{"num_hidden_layers": 23, "hidden_size": 256, "num_attention_heads": 8, "num_key_value_heads": 8, "head_dim": 32, "intermediate_size": 704, "vocab_size": 8192, "hidden_act": "swiglu", "norm": "rmsnorm", "norm_place": "pre", "norm_eps": 1e-06, "positions": "rope", "rope_theta": 10000.0, "rope_fraction": 1.0, "qk_norm": false, "attn_scale": 0.177, "bias": "none", "tie_word_embeddings": false, "parallel_block": false, "init": "normal", "init_std_qkv": 0.0391, "init_std_o": 0.00577, "init_std_up": 0.0391, "init_std_down": 0.00348, "optimizer": "adam_atan2", "learning_rate": 0.00106, "beta1": 0.9, "beta2": 0.95, "weight_decay": 0.29, "lr_head": 0.00366, "max_grad_norm": 0.5, "warmup_steps": 345, "schedule": "wsd", "decay_fraction": 0.418, "decay_shape": "linear", "final_lr_fraction": 0.0, "batch_tokens": [32768, 65536, 131072], "max_seq_len": 1024, "doc_mask": false, "z_loss": 1e-05, "train_tokens": 458300000, "max_steps": 6977, "dataset": "wikipedia_en"}
MLP neurons of a small language model. Each row is named by its layer, matrix (down: output weights) and neuron, and shows model dimensions 160-255. Each number is 128 + 24 x the weight over its row's rms, rounded and kept within 0 to 255. A neuron's up and down rows have the sign that makes its largest values positive.
After each neuron's rows, "raises" lists the tokens whose logits its output raises most directly, leaving later layers aside.

L17.down7 [110  80 177 124 163 132 121 136 143  97 166  63 121 119 139 123  92 152 161 139 161 152 119 143 137  92 100 117 152 161 116 156 121 130 129 134 129 175 119 136 137 139 160 163 107  84 175 113 172 125  91 119 171 145 152 139 128 131 138 118  92 200 110 100 169 134 143 173 128 153 144  91 118 169 121 115 123  67 134 155 144 115 103 127 141 123 141  93 127 128 137 135 169 155 162 130]
raises: " teams", " squad", " championship", " scoring", "Team"

L19.down379 [117  84 168 120 123 123 131 141  66 153 153  89 131 188  87 137 152 168 158 164 136 147 115 130  84 192 102 119 161 162 144 156 142 122 117 152 123 121 104 138 157 155 145 153 105  89 125 134 126 105 104 103 156 105 115 129 158 148 113 122 152 134  95 150 149 107 128 136 115 139 135 151 111 122 124 107 119 140 137 145 145 154 140 127 108  90 148 121 167 119 113 140  92 163 126 149]
raises: "ér", "ía", "és", "án", "én"

L10.down272 [128 104  76 183 131 142 118 174 148 129 150 107 102  94  81  80 143 115 125 106 169 116 121 110 157 134  96  70 130 106 156 134 129 137 123 134  93 151 146 140 122 127 111 140 110 135 122 147 126 145 125 154 124 104 131 106 126 113 115 105  96 104 137 127  75  97 119 168 129 128 139 135 137 113 135 129 153 112 141 120 117 174 123 136 114 163  87  96  81 137 112 162 148 118 143  56]
raises: "oint", "ani", "gie", "amo", "one"

L9.down143 [167 131 144 137 165  95 130 130 122 120 108 151 110 140 160 147  79 157 105 110 114 145 133 118 152  95  78 122 152 145 116 133  95 162 128 128 101 129 112 129 140 119 106 122 130 100 145 133 133 160 121 126 175 111 143 123 125 115 129 116  79 151 153 147 131 145 111 131 116  86 123 116 137 114 103 157 120 151 129 135 140 130 160 159  97 146 161 115 143  76 133 121 119 106 148 133]
raises: "air", "ective", "iration", "ects", "ection"

L19.down359 [111 129 147 128 152 143 138  78 116 138 111 136 117 148  96 131 138 115 112 132 107  89 148 111 112 149 119 127 125 112 140 175 106 110 144 154 147 155 151 102 176 113 122 159 111 105 129  83 115 151 135 119  85 140 149 177 125  94 137 135 160 136 112 121 114 155 102 146  82 112 119 181 128 133 118 182  91 109 168 153 136 152 133 172 104 149 146 125 126 163 138 109 135 119 120 119]
raises: "ization", "ity", "ive", "ification", "ivity"

L9.down618 [143 107 112 101 187 121 163 149 159 180 125 147 132 114 103 118 116 123  83 148 116 139 123  62 106  88 130 141 118 131 208 144 136 135 109 146 127 132 110 147 148 120 168 143 120 151 115 114 134  88 100 122 141 107 121 144 125  94 161 116  97 115 111 154 136 133 120  67 121 148 132 157 147 138 134 149 134 119 163 162 187 149 124 170 108 116 171 159 142  88 122 134 168  87 131 143]
raises: "bour", "gl", "rity", " times", "nt"

L10.down294 [103 137 102 148 107 109  74 141 154 122  96 120 120 145 100 119 164 119 127 137 135 164 114 136  86 127  97 117 151 151 100 130 133 131 118 149  99 112 130 137 139 128  86 108 114 138 144 115 146 108 153 104 148 135 114 135 164 100 133 108 130 120 119 101  75 135 111 164 162 144 101 163 128 137 146 132 102 124 124 136 126 142 124 123 157 124 105 125 153 164  99 121 128 134 131 137]
raises: "AT", "I", "IS", "X", "Q"

L19.down235 [ 99  99 140 121 117 134 109 113 135 130 180  99 128 121 163 150 174 111 149 101 150 133 136 107 107 143  86 143 142 125 106 138 175 128 140 111 120 112 123 151 131  96  71 132 107 143 114 169 169 153 156 117 116  87 136 155 146 111 115 117 124  93 141 118 132 142 166 122  94  95 123 162 119  87 105 122 149 107  53 182 127 112 146 147 133 135 133 173 157 125 128  96 188 126  98 130]
raises: "?", " your", " you", " kill", " gets"

L17.down646 [ 98 109 137 152 129 177 108 131 124 172 116 147 143 159 177 134 117 108 123 130 160 139 130 169 187 101 130 106 178 162 174 145 104 140 146 104 156 103  84 147 117 161 149 131 121 116 171 178 177 160 134 118 183 107 130 157  85 165 125 118 114 137 137 124 168 148 149 115 134 124 133 111 142 146  77 154 137 144 111 128  85 146 112 150 125  89 129 151 135 135 116 166 171 120  87 128]
raises: "ered", "eri", "er", "ere", "sy"

L7.down79 [ 96 155 105 111  86 141  98 171 135 155 157  92 118 113 180  92 140 145 152 139 109 126 147 158 107 149 159 187 111 108 122 116 105 127  94  86 122 127  90 146 141 119 162 161 124 158 130 144  99  86 165 119 121 151 123 102  86 128 126  97 129 153 130  99  84 139 122 125 102 138 156 125 117 126 132  95 106 119 108 102 195 133 136 162 163 116 102 137 117  92 120 131 164 115 130 158]
raises: "mel", "loan", "wood", "field", "ings"